From a checkpoint of a small transformer trained on Wikipedia: vocabulary 32768, 71.3M parameters.
MLP neurons of a small language model. Each row is named by its layer, matrix (gate and up: input weights) and neuron, and shows model dimensions 432-495. Each number is 200 + 20 x the weight over its row's rms, rounded and kept within 0 to 999. A neuron's up and down rows have the sign that makes its largest values positive.
After each neuron's rows, "fires on" lists the tokens most often at its 100 highest values on Wikipedia text that the model never trained on.

L5.gate148,197,191,202,197,176,182,183,247,212,231,207,156,187,192,189,209,244,187,210,176,193,194,176,209,230,165,187,234,183,217,172,217,209,222,165,229,178,170,205,193,198,182,228,224,184,221,198,175,205,192,220,212,190,196,147,228,226,199,189,194,212,202,212,218
L5.up148,195,179,193,173,193,214,199,232,210,203,191,206,196,181,196,195,226,174,196,174,152,211,201,200,252,178,160,237,177,211,190,203,184,170,181,247,201,174,192,223,205,163,228,197,191,206,177,170,186,180,163,196,217,191,210,197,217,185,171,191,184,184,196,200
fires on: " as", " |"

L5.gate37,228,174,211,234,195,181,208,220,206,236,224,187,201,180,166,181,206,197,191,183,226,245,199,183,222,203,205,166,202,203,197,179,187,198,179,176,178,196,195,179,146,176,199,209,176,249,203,208,192,184,203,198,206,183,216,215,214,191,196,216,191,181,193,194
L5.up37,215,220,199,197,206,208,211,198,200,225,199,228,214,185,215,173,194,225,195,191,204,220,169,208,205,161,197,197,217,241,241,181,236,207,178,201,181,182,216,197,192,193,218,197,188,192,178,208,193,210,224,158,220,167,191,208,169,228,194,207,209,195,163,211
fires on: "\n"

L5.gate1238,187,201,250,190,208,216,191,189,201,205,179,202,192,225,168,168,214,186,222,198,171,197,184,164,202,154,229,232,190,168,193,188,233,222,198,245,198,191,235,213,207,206,194,215,192,207,193,193,204,224,203,204,209,211,173,184,181,209,184,215,216,193,172,182
L5.up1238,215,201,199,181,197,212,165,172,211,213,169,196,200,175,174,181,183,207,237,176,188,154,229,206,193,215,222,215,200,216,230,171,214,194,202,230,194,204,192,196,196,215,205,208,163,226,232,204,215,243,191,219,213,154,214,199,178,208,235,255,202,214,217,198
fires on: "\"", "\",", ".\"", "\".", " |", "”"

L7.gate1025,189,208,255,191,203,171,187,170,232,223,242,197,206,178,201,210,203,215,189,215,179,186,218,247,198,223,226,188,165,214,188,237,230,219,204,202,202,183,177,171,166,194,214,179,170,242,177,201,204,195,203,200,211,216,206,215,235,185,216,201,190,174,200,168
L7.up1025,204,215,179,192,227,188,189,190,228,199,215,204,186,151,214,188,208,204,177,203,202,187,226,211,163,232,213,195,226,167,221,225,222,244,236,212,197,196,190,243,214,175,184,196,208,188,219,202,202,203,183,191,172,173,180,215,226,193,166,203,190,203,195,225
fires on: " An", " A", " an", " Chief", " chief", " Con"

L7.gate1628,211,225,219,199,154,244,215,200,211,227,238,181,212,226,195,175,206,194,208,193,190,217,169,185,202,226,212,193,192,157,180,205,227,252,189,246,183,191,205,197,167,191,243,206,176,227,206,214,204,204,211,226,181,207,232,186,213,207,204,224,221,213,158,188
L7.up1628,253,217,214,174,177,219,164,214,159,170,212,212,232,201,181,194,193,238,197,204,194,231,189,196,217,124,186,241,204,176,207,186,173,215,202,221,172,206,212,209,200,199,248,215,193,227,188,203,203,172,188,203,223,207,161,222,230,156,225,211,182,191,157,216
fires on: " |"

L5.gate727,195,240,196,204,222,227,188,205,198,226,245,216,205,177,213,203,175,243,177,201,190,209,230,229,185,195,198,192,171,203,181,186,179,208,216,210,190,199,240,193,221,193,204,206,186,211,165,179,220,196,177,220,214,184,201,170,220,210,154,170,198,234,192,206
L5.up727,193,194,212,182,212,205,187,217,203,191,182,197,202,179,177,164,179,176,201,206,208,217,179,200,194,183,184,183,146,189,173,187,205,198,213,199,208,216,204,216,213,238,194,181,229,176,201,206,214,198,182,194,211,205,202,189,216,183,203,205,220,170,183,219
fires on: "L", "R", "S", " S", "E", " post"

L5.gate781,205,205,222,207,194,201,215,230,165,220,226,158,191,190,188,205,218,198,221,193,176,185,166,204,209,201,205,207,191,219,214,202,183,217,196,204,214,209,198,227,211,198,196,199,214,176,174,183,195,190,188,159,205,220,180,197,215,235,170,191,196,198,205,171
L5.up781,198,183,173,170,193,193,232,220,216,210,233,218,182,189,203,215,190,179,208,166,181,199,215,199,197,169,209,208,210,213,196,164,155,142,197,211,180,196,235,199,202,198,212,192,172,214,202,222,179,164,199,239,186,197,211,208,160,215,177,214,144,212,186,185
fires on: " as", " (1956)", "|---|---|---|---|---|"

L5.gate1798,211,207,199,158,170,226,167,215,183,253,199,195,214,200,184,208,239,190,231,198,177,217,191,200,209,214,183,186,183,198,203,188,243,212,178,230,230,190,173,222,175,230,244,210,181,186,205,145,210,193,241,213,207,230,161,206,196,203,177,223,262,233,204,211
L5.up1798,187,185,199,220,171,168,204,243,217,194,210,202,204,154,191,179,195,174,199,201,189,162,200,197,201,215,200,176,181,187,186,217,191,190,181,207,205,209,210,206,177,212,251,207,174,210,195,185,207,167,208,216,225,183,219,179,203,159,214,207,197,211,197,178
fires on: " |", " [", "\n   ", " /"

L7.gate207,229,174,242,232,188,214,217,202,226,212,198,190,183,193,221,213,196,230,198,206,215,172,219,209,194,204,242,235,204,168,188,169,200,212,203,213,204,190,221,187,247,190,194,240,164,196,201,201,170,233,212,226,202,210,182,219,207,183,224,230,214,202,189,223
L7.up207,153,176,177,233,186,206,206,188,194,215,202,136,209,175,201,204,223,210,204,197,201,147,191,218,172,180,189,228,216,198,205,192,142,209,206,201,211,249,188,179,201,210,213,209,184,178,189,239,191,193,177,198,221,235,201,195,185,197,172,193,213,213,202,225
fires on: " |", " of", " to", " represented", " served"

L5.gate1418,205,188,229,230,189,201,173,215,212,168,220,178,193,204,174,207,226,205,189,191,198,191,201,222,159,212,214,233,205,208,193,211,223,226,172,203,219,244,174,205,191,235,200,188,210,186,196,193,209,211,204,201,219,227,204,180,208,181,215,202,226,202,207,239
L5.up1418,164,174,164,217,219,188,214,189,170,204,227,195,200,187,207,192,189,187,181,162,206,177,151,202,164,185,230,240,228,193,209,198,175,190,198,174,219,198,203,234,231,207,204,199,191,173,188,242,184,187,185,213,219,195,189,186,207,164,192,174,200,190,192,202
fires on: " County,", " Portrait", " [", "s", " District"

L7.gate245,196,193,195,206,220,184,211,169,164,199,204,190,159,172,187,227,190,204,205,205,219,178,218,169,198,181,174,171,206,176,200,174,197,232,211,208,198,197,206,208,180,209,197,214,200,183,201,191,196,185,231,196,224,197,214,219,196,199,149,214,188,177,205,200
L7.up245,158,213,201,188,182,170,186,167,215,203,214,174,201,213,216,206,233,211,204,230,167,230,204,220,199,182,210,166,195,212,193,198,209,188,172,186,234,202,151,205,209,206,219,211,170,230,242,233,205,201,167,200,208,192,200,219,198,204,225,251,197,220,187,175
fires on: " of", " for", " the", " J"

L5.gate630,167,205,229,183,180,261,195,193,166,200,191,202,186,215,166,223,233,196,223,194,184,200,213,220,205,200,188,212,197,186,203,163,201,224,168,203,205,202,169,195,236,213,196,185,210,244,235,187,183,235,219,184,242,216,195,200,185,195,188,211,199,186,204,222
L5.up630,191,205,190,208,199,221,181,207,175,161,199,195,223,208,200,222,192,218,196,183,165,190,225,209,172,231,235,191,216,214,197,188,208,196,189,173,216,167,157,185,214,201,218,196,214,231,194,218,231,183,170,178,198,188,172,216,170,203,184,230,178,211,182,173
fires on: " by", " of", " to", " from", " for", " Sir"

L7.gate1277,217,213,209,183,196,235,200,223,186,234,188,187,213,208,185,232,196,171,233,216,209,201,192,213,210,209,226,209,164,207,239,221,170,197,189,197,238,233,231,170,232,192,176,208,202,200,183,200,212,217,222,195,211,197,164,231,205,170,181,205,190,207,191,188
L7.up1277,222,232,210,209,199,191,234,223,187,206,233,212,212,178,210,209,227,229,188,215,198,200,195,232,184,163,187,215,198,212,174,225,206,202,207,196,198,197,185,201,225,203,199,187,202,193,202,224,207,187,174,165,218,233,201,200,231,215,209,222,211,212,215,169
fires on: ".0", ".4", ".5", ".1", ".9"

L7.gate1914,213,191,231,195,168,226,194,186,200,218,220,184,226,182,151,247,194,232,174,264,194,215,180,177,235,172,210,215,195,201,217,174,208,202,198,210,195,209,173,220,201,197,214,222,199,238,198,211,212,177,213,217,207,215,188,195,217,193,194,222,183,190,189,212
L7.up1914,231,191,233,191,168,217,185,179,218,210,171,167,149,202,204,196,233,190,230,206,208,241,190,205,181,166,216,221,187,160,231,221,217,220,206,235,211,174,206,190,200,155,200,216,201,204,175,164,222,166,218,183,212,217,191,226,217,156,208,221,174,176,170,208
fires on: " |", " 1;", " 2;"

L5.gate1805,208,193,196,193,196,155,207,208,156,167,188,175,200,195,194,199,186,245,206,241,199,188,178,234,215,191,167,185,201,195,195,151,182,209,202,213,203,187,174,202,184,177,204,222,193,239,201,197,208,224,202,216,181,197,205,198,208,201,207,165,202,179,208,223
L5.up1805,212,209,223,182,210,189,192,188,203,194,173,184,235,189,146,201,189,254,189,228,189,228,222,245,193,211,187,219,231,217,178,209,194,199,200,197,192,198,204,187,198,195,198,210,183,176,182,169,224,220,185,184,213,200,214,201,221,222,190,230,206,197,170,205
fires on: " an", " An", " On", " on"

L7.gate1446,196,227,195,227,190,177,226,199,154,187,224,193,212,205,180,200,212,190,189,219,227,192,180,198,196,209,182,236,167,187,183,162,186,204,194,192,231,203,191,206,195,170,232,201,170,219,238,214,177,233,236,197,209,167,244,167,182,212,184,197,223,208,173,200
L7.up1446,229,200,203,200,179,192,206,219,200,203,204,201,194,179,195,182,215,200,220,163,187,211,192,173,180,192,227,205,182,184,154,202,234,196,209,220,193,171,197,193,196,251,181,206,237,193,192,214,198,177,204,214,203,206,178,202,262,188,203,223,200,176,204,192
fires on: " new", " early", " late", "==Early", " Later"

L7.gate58,190,192,251,181,178,177,179,228,172,215,248,192,217,231,200,207,226,210,207,226,186,218,193,193,185,188,219,206,187,164,186,203,225,222,192,236,191,175,207,177,184,219,228,196,173,219,182,201,191,190,202,220,220,201,221,185,200,188,200,207,198,182,196,218
L7.up58,204,219,240,189,154,206,198,205,144,249,220,173,206,219,219,174,217,204,198,203,203,202,204,175,194,185,204,247,202,162,194,197,199,239,212,224,151,187,197,187,190,173,192,197,187,249,187,165,210,198,215,169,204,199,199,191,215,206,210,195,194,182,198,220
fires on: " |", " 1;", " 0;"

L7.gate631,183,223,198,214,206,175,204,212,218,220,196,176,222,225,224,232,223,214,206,183,207,202,202,180,176,198,190,221,177,166,200,187,214,220,180,197,195,164,212,202,200,195,211,210,202,217,159,191,191,207,235,193,194,211,188,181,164,169,194,222,157,222,175,209
L7.up631,221,219,209,196,215,212,198,216,227,211,179,167,212,211,214,184,235,235,194,265,182,207,190,160,223,201,210,222,193,203,211,182,200,202,199,204,217,198,217,205,196,208,198,158,208,187,213,216,218,196,188,162,195,232,210,184,220,201,196,210,177,210,187,166
fires on: " St", "St", " Saint", " St.", " Pemb", "t"

L7.gate1443,208,173,242,184,176,202,188,232,194,181,218,225,245,203,189,185,196,218,230,175,210,167,163,171,195,148,216,217,220,185,190,174,200,216,187,211,183,194,232,210,184,230,211,219,186,177,175,240,222,203,208,192,153,205,157,184,195,207,182,198,135,221,217,230
L7.up1443,186,203,207,177,231,165,218,188,224,198,216,207,215,212,196,217,189,242,210,215,243,226,217,186,215,184,188,228,191,199,183,195,206,179,181,176,210,176,154,198,213,192,188,213,207,176,182,212,238,201,211,225,207,190,231,169,190,184,234,207,188,195,188,192
fires on: " in", " In"

L5.gate1554,206,211,242,182,194,184,183,193,218,188,218,199,195,166,173,195,184,196,163,237,186,161,180,245,164,188,207,202,186,208,213,201,232,193,178,184,184,209,193,191,174,206,218,186,190,192,208,142,204,187,218,171,204,194,216,211,189,186,170,234,225,183,215,193
L5.up1554,218,223,188,202,182,221,191,232,186,250,207,181,191,210,166,208,229,239,173,184,188,211,196,198,216,165,202,190,208,210,243,221,238,218,203,230,148,217,207,221,194,201,197,197,188,232,188,201,208,185,254,194,210,187,210,197,243,195,205,180,217,207,180,224
fires on: "\n"

L7.gate435,217,206,217,168,205,200,181,174,188,199,186,191,217,190,184,187,234,214,202,154,212,181,173,207,192,230,191,214,208,198,189,211,207,226,190,218,166,168,203,204,149,161,182,221,205,210,209,217,211,174,191,218,199,204,172,203,200,229,171,212,220,181,194,196
L7.up435,177,202,150,221,195,203,199,209,193,179,189,198,201,182,199,176,210,178,200,201,239,237,244,201,178,186,185,169,175,207,161,188,227,223,240,179,204,216,251,199,156,181,201,225,184,193,200,219,197,223,221,224,172,219,189,203,187,219,214,206,219,219,194,151
fires on: "S", " \"S", "-", " (S", "==S"

L7.gate1049,187,224,238,194,173,210,195,199,206,201,198,178,248,199,183,205,203,246,239,210,184,198,189,198,161,192,209,197,195,173,173,179,216,210,151,223,214,220,236,156,151,199,156,189,174,203,229,217,210,209,194,206,212,190,182,229,203,179,196,228,186,164,173,223
L7.up1049,172,188,211,196,182,163,209,234,175,201,184,222,180,189,192,203,234,210,238,207,217,196,181,201,195,183,170,212,185,220,174,207,185,238,170,210,198,167,174,228,161,206,217,219,220,200,163,211,203,197,170,212,168,224,185,245,195,164,220,200,201,225,196,189
fires on: " in", " over", " under", " within", " of", " about"

L5.gate528,158,175,255,207,202,191,214,208,201,237,164,207,231,192,210,169,198,210,216,162,196,231,184,175,233,192,212,199,206,179,211,201,213,172,194,209,160,216,207,211,198,171,198,233,203,190,181,211,217,205,190,205,203,175,199,232,252,192,184,206,196,175,193,192
L5.up528,200,246,214,181,235,186,204,202,216,205,212,260,199,209,206,181,172,210,199,233,192,208,185,175,203,199,193,212,206,193,175,196,211,208,249,209,213,196,205,182,195,210,186,198,224,203,186,159,170,210,214,172,204,194,184,182,197,227,204,160,203,178,225,194
fires on: "\n", "-"

L7.gate210,171,239,225,203,174,185,207,206,153,202,198,189,194,240,187,216,203,155,224,201,202,219,219,182,236,197,172,187,194,207,170,197,212,199,205,214,222,189,185,185,199,213,247,237,200,182,220,151,194,214,213,205,202,200,189,193,195,218,176,227,221,175,238,188
L7.up210,187,216,172,204,188,223,169,229,239,196,185,204,180,179,214,207,196,183,204,227,229,262,215,183,179,192,177,174,214,166,187,171,200,214,206,213,172,157,234,227,209,186,161,233,228,233,186,186,185,202,199,193,185,212,180,194,197,199,226,207,176,210,199,192
fires on: " De", " de", " He", " Re", " La", " Le"

L7.gate1452,207,188,205,229,177,217,189,194,205,190,200,182,160,216,186,177,233,220,205,181,202,161,221,211,187,197,209,202,170,183,198,173,211,222,218,216,179,187,227,187,203,162,226,158,194,202,201,218,173,200,185,203,189,204,189,200,194,199,170,222,211,190,192,177
L7.up1452,180,193,195,200,186,166,225,191,202,196,189,166,191,162,212,167,220,168,210,209,213,233,198,221,191,222,189,178,179,194,160,213,199,239,213,217,195,205,200,215,189,225,193,190,184,181,203,206,199,191,210,180,199,248,201,229,185,166,199,197,209,178,193,235
fires on: "S", " S", " (S", " Saw", " Ts", " Sh"

L5.gate282,205,195,177,228,179,227,204,200,184,200,235,212,219,209,204,205,196,214,202,204,238,222,181,224,214,187,167,203,219,206,212,190,199,215,201,197,191,176,233,195,191,211,168,213,180,228,207,203,163,245,220,234,221,182,192,182,208,226,183,201,181,207,171,214
L5.up282,207,206,190,218,155,185,233,188,233,189,200,213,190,209,188,208,160,195,223,198,184,220,195,214,215,224,211,188,146,191,175,236,199,218,177,212,190,177,219,225,197,198,199,220,199,161,235,171,233,206,208,191,201,205,220,181,186,198,221,203,233,183,192,187
fires on: " Gr", " Cr", " Tr", " gr", " tr", " Pr"

L7.gate328,213,202,229,173,162,209,202,195,202,227,194,185,210,202,188,185,213,219,203,201,235,215,180,190,203,174,203,232,187,198,205,196,189,218,220,219,162,167,184,189,217,204,246,206,208,220,190,207,188,204,188,209,201,184,173,179,217,207,194,211,181,188,196,203
L7.up328,201,204,214,175,164,185,188,213,167,234,189,192,189,190,188,184,227,188,223,185,167,205,185,193,185,217,210,200,209,176,206,191,200,185,223,234,220,170,200,218,200,152,210,178,190,201,187,175,231,167,179,193,207,210,203,211,243,186,235,242,239,211,152,196
fires on: " |"

L7.gate1713,185,223,201,196,175,212,208,204,160,245,212,232,191,196,208,215,183,186,191,190,194,183,151,221,171,207,246,212,201,204,181,200,203,185,207,188,184,175,209,208,185,178,199,179,187,234,193,201,143,212,173,193,190,223,213,195,227,196,199,219,211,208,222,191
L7.up1713,208,141,227,210,169,223,168,199,195,227,161,167,191,226,196,198,202,252,230,199,219,176,209,216,185,202,175,167,182,205,190,213,181,218,237,195,194,205,193,191,183,193,233,203,169,195,210,212,201,185,195,233,206,222,177,185,218,192,219,204,211,202,190,195
fires on: "'s", " her", " his", " His", "'", " Her"

L7.gate397,215,212,232,178,206,204,168,179,190,213,241,215,190,208,195,192,192,189,186,187,179,200,164,193,195,173,199,204,211,223,202,187,188,197,196,233,226,214,177,236,206,185,226,214,218,234,203,193,217,225,188,197,213,191,203,183,198,214,188,201,163,190,184,172
L7.up397,201,193,185,211,203,218,197,177,178,205,183,166,217,223,238,214,188,216,206,190,219,187,246,192,173,202,217,215,185,228,210,188,207,182,197,170,196,204,191,181,218,165,196,210,202,215,191,217,194,192,229,215,198,178,179,226,174,173,233,233,184,219,211,193
fires on: " |", "\n"

L7.gate637,189,222,217,192,195,192,213,201,188,193,194,149,241,194,224,200,213,225,183,205,225,198,167,222,179,200,190,205,188,193,211,204,173,183,214,170,168,187,204,212,211,192,187,233,170,179,222,180,204,219,165,227,241,199,185,222,206,231,229,185,209,194,193,188
L7.up637,200,181,219,192,200,251,192,186,237,245,179,215,211,206,205,182,245,221,200,158,212,162,162,219,188,177,215,213,192,206,203,192,205,216,192,188,210,215,197,229,203,205,181,189,202,205,218,171,200,211,202,192,226,202,201,179,194,202,248,195,183,158,193,196
fires on: " the", " The"

L5.gate555,193,205,175,198,201,226,228,184,158,246,174,188,194,214,205,220,221,216,229,204,219,186,196,215,178,224,232,212,190,186,198,217,185,194,204,200,199,202,183,208,193,174,221,201,204,168,187,183,204,221,197,213,221,223,222,203,215,230,197,198,205,198,167,175
L5.up555,205,203,236,185,243,191,237,198,220,200,203,196,194,216,189,213,179,192,203,192,216,202,193,198,200,186,222,166,176,184,229,204,222,173,214,186,201,190,248,191,183,215,246,225,182,224,180,192,187,227,183,175,209,199,202,192,223,188,190,144,206,182,209,200
fires on: " the", " The", " second"

L7.gate369,193,218,201,231,170,181,201,232,222,230,222,147,181,181,179,175,216,243,222,214,178,176,148,225,184,200,202,197,172,179,203,201,215,194,193,213,211,206,208,184,199,177,235,210,204,224,236,189,197,187,190,202,189,235,175,210,214,209,183,212,176,157,188,167
L7.up369,170,193,200,193,207,212,217,254,201,217,242,166,207,198,194,182,190,202,187,177,201,216,209,235,225,181,189,192,148,198,169,218,218,172,215,215,195,189,192,195,233,205,217,213,223,191,222,189,208,210,197,181,209,185,177,238,171,250,212,193,193,199,216,207
fires on: " as", " |"

L7.gate611,176,221,212,213,181,206,212,174,182,192,215,229,221,213,213,228,208,217,195,179,244,187,208,172,192,193,189,164,208,195,229,181,234,225,186,193,233,181,176,195,196,181,191,203,182,211,219,182,197,232,210,183,235,187,212,192,178,187,185,189,206,191,205,209
L7.up611,190,217,158,205,194,198,239,195,204,166,204,209,202,202,210,191,193,252,182,176,218,209,232,164,193,219,196,200,240,222,204,205,220,156,214,181,192,223,216,195,217,179,196,186,229,199,190,198,191,191,213,202,166,159,190,177,199,177,221,212,197,182,190,168
fires on: "\n", "-"

L7.gate1569,174,229,201,180,205,202,196,216,189,237,202,172,184,217,195,205,181,218,178,196,225,209,180,203,184,185,227,195,199,207,188,206,215,228,195,224,184,184,219,202,221,186,208,235,177,185,186,208,189,237,206,191,200,168,184,218,200,209,207,205,207,226,219,154
L7.up1569,185,221,185,205,224,218,215,228,213,228,207,227,216,222,165,199,190,178,186,225,160,188,171,216,206,209,228,206,225,195,201,220,172,219,189,213,208,192,218,221,219,210,195,208,223,228,201,187,270,196,196,204,207,200,206,211,194,194,192,196,157,172,175,204
fires on: " the", " The", " an", " (19", " An", " "

L7.gate1557,180,227,196,175,214,188,180,210,192,210,213,216,166,208,209,200,184,193,203,204,231,226,190,201,194,176,179,205,166,180,234,189,196,226,216,178,210,207,225,214,223,212,212,205,195,229,189,199,212,216,172,204,171,222,219,207,179,200,203,229,188,176,161,193
L7.up1557,229,199,205,225,174,190,171,220,191,185,218,205,196,173,197,234,209,204,212,232,203,217,204,222,208,207,195,205,174,231,213,187,218,198,201,205,198,230,205,204,159,215,185,205,202,191,219,206,180,227,170,206,224,202,199,175,262,209,171,190,209,190,206,210
fires on: "\n", " ", " (C", " 0", " 4", " 5"

L5.gate1555,220,217,218,195,198,182,219,209,187,222,221,194,197,199,189,171,214,230,218,228,174,201,185,191,206,178,208,254,199,153,211,203,240,210,163,223,169,196,226,194,217,176,197,192,177,207,205,188,216,203,177,199,211,201,209,186,211,220,222,206,220,171,170,204
L5.up1555,185,180,243,224,226,155,203,213,225,222,196,207,207,204,190,188,211,193,206,197,174,197,200,191,169,181,233,231,198,146,163,213,192,181,171,215,186,179,222,189,208,210,206,189,233,191,191,215,198,175,190,181,193,177,205,183,212,204,218,203,211,207,199,191
fires on: " early", " Inter", " Mid", " mid", " late", " Pre"

L7.gate812,202,204,222,151,199,222,182,211,225,185,227,195,234,205,196,204,192,196,218,172,201,205,194,192,197,185,232,184,204,221,223,200,200,204,167,219,202,198,198,214,200,201,198,213,223,195,204,194,238,203,191,165,181,198,192,197,214,233,171,215,178,221,190,209
L7.up812,195,173,233,176,170,189,199,191,208,176,180,229,162,184,220,220,233,253,208,198,188,180,181,193,238,190,216,214,193,209,222,225,212,195,190,229,200,216,172,155,224,196,239,212,205,195,211,239,171,191,207,154,199,215,197,221,191,213,217,176,208,191,187,214
fires on: " |", " at", " as", " name", " in"

L7.gate509,187,202,226,182,243,192,195,188,232,176,181,169,198,190,167,180,186,171,215,218,211,187,204,222,172,167,218,236,184,156,203,197,211,237,174,203,209,202,217,252,246,200,209,220,175,229,190,190,175,223,224,176,193,195,184,216,204,197,219,209,232,208,190,175
L7.up509,230,222,206,212,203,197,179,199,190,184,231,189,183,186,174,175,196,209,225,193,234,224,237,184,191,212,180,195,199,206,192,181,185,182,205,192,217,166,214,212,208,197,188,199,179,217,197,215,146,169,200,196,162,240,201,210,192,214,181,214,209,194,188,220
fires on: " and", " t", "/", " |", " d", " &"

L7.gate1108,174,232,227,206,174,190,182,205,192,200,162,214,195,207,205,243,196,227,193,219,209,233,206,235,196,195,194,207,189,196,215,171,244,241,177,191,212,202,236,212,232,180,215,214,172,187,204,201,208,229,222,221,190,214,189,204,183,204,188,240,200,218,199,231
L7.up1108,196,200,217,169,178,221,183,209,214,208,221,233,173,229,191,192,210,205,214,222,154,203,217,184,239,207,209,213,207,168,195,191,186,189,192,202,195,185,221,175,202,176,140,209,182,205,264,195,200,217,183,216,216,243,194,207,209,185,196,171,177,215,223,221
fires on: " 5", "6", " 6", " 4", "7", "5"

L5.gate1726,186,214,205,217,219,193,174,217,179,180,223,193,205,200,197,244,196,166,219,222,194,202,234,205,180,230,224,194,180,250,195,171,230,211,200,231,205,218,223,177,166,203,217,192,229,253,201,173,212,179,178,198,215,212,161,236,146,207,185,178,180,210,209,200
L5.up1726,217,229,175,256,202,209,202,203,190,207,207,193,234,182,236,230,178,193,173,186,184,209,224,205,184,174,227,229,229,201,194,176,225,189,181,198,187,208,219,207,188,202,199,188,197,207,155,160,231,171,214,205,150,220,157,258,168,185,206,204,182,235,186,201
fires on: "\n", " 3", " if"

L5.gate493,226,238,244,179,215,196,203,217,210,206,220,208,172,218,175,201,201,219,204,186,183,215,202,188,192,213,242,196,218,190,187,187,176,199,215,216,234,186,202,209,238,190,201,254,175,205,215,195,224,174,200,177,194,195,207,225,183,179,223,177,187,220,203,192
L5.up493,172,198,211,201,195,190,198,170,235,229,190,201,205,201,242,188,185,197,162,189,198,223,197,194,232,190,181,232,224,209,212,215,196,179,228,222,180,222,209,163,246,217,160,211,233,163,159,207,197,210,190,181,216,212,216,198,163,205,196,180,132,191,201,195
fires on: " |", "RS"

L7.gate640,207,190,200,228,193,201,198,231,181,203,214,190,226,213,211,222,215,186,194,196,231,223,223,221,198,220,182,232,188,189,194,203,228,160,214,224,198,223,188,165,159,223,206,239,191,173,191,216,220,182,199,204,211,215,214,217,201,182,199,186,209,215,203,181
L7.up640,192,196,224,197,162,234,207,185,221,185,189,208,192,170,204,193,215,182,204,207,221,202,197,180,202,203,184,164,197,192,177,195,177,204,187,197,168,214,177,238,220,205,185,220,200,179,195,197,181,199,199,167,228,198,177,229,207,184,201,215,207,187,150,216
fires on: " Z", " de", " De", " W", " S"

L7.gate1297,214,178,242,203,152,202,208,183,204,235,205,182,185,174,182,211,227,214,243,198,226,227,220,184,188,152,181,219,173,200,209,177,213,199,185,227,196,183,220,224,219,194,215,193,201,172,224,170,196,199,219,194,192,206,154,247,205,214,206,231,212,218,187,223
L7.up1297,174,200,194,183,200,186,206,232,206,218,213,213,185,228,224,195,164,217,200,164,247,223,203,203,199,190,220,205,184,211,178,224,242,252,221,211,183,188,210,213,207,192,228,206,203,185,205,161,205,171,224,237,178,169,217,157,221,225,206,195,150,216,180,201
fires on: " |", "\n ", "\n     ", "\n   ", ";", "-"

L5.gate1875,169,196,189,188,180,245,198,195,188,239,189,158,194,180,192,215,205,222,212,211,202,197,194,173,207,215,219,186,200,194,204,187,229,210,239,236,213,203,165,197,200,205,234,193,163,200,196,205,197,206,171,190,195,213,181,192,201,235,151,243,207,202,218,206
L5.up1875,228,169,176,195,230,158,185,204,173,198,215,205,183,205,178,200,216,242,208,232,165,182,228,159,203,213,212,202,214,206,186,208,202,194,204,199,200,205,214,191,212,218,227,238,216,167,217,187,208,198,202,204,209,213,213,226,235,211,203,190,170,192,206,218
fires on: " \"A", " (P", "====", " \"P", " \"N", " \"C"

L5.gate641,174,218,192,221,193,223,253,162,182,193,193,177,208,188,181,217,211,202,188,210,222,239,171,201,173,209,204,197,179,182,203,170,204,216,183,170,197,204,202,247,211,183,158,168,187,221,188,222,174,190,222,198,220,236,193,207,186,164,195,206,200,208,175,167
L5.up641,234,222,140,177,196,201,204,196,198,220,180,164,223,195,227,218,186,209,197,214,204,236,174,232,190,229,209,179,193,216,213,195,197,219,195,205,221,213,234,186,216,192,218,179,202,223,234,242,218,198,213,183,239,188,203,178,203,213,189,197,205,189,207,207
fires on: " St.", " St", "°", " Saint", " 46°", " Sch"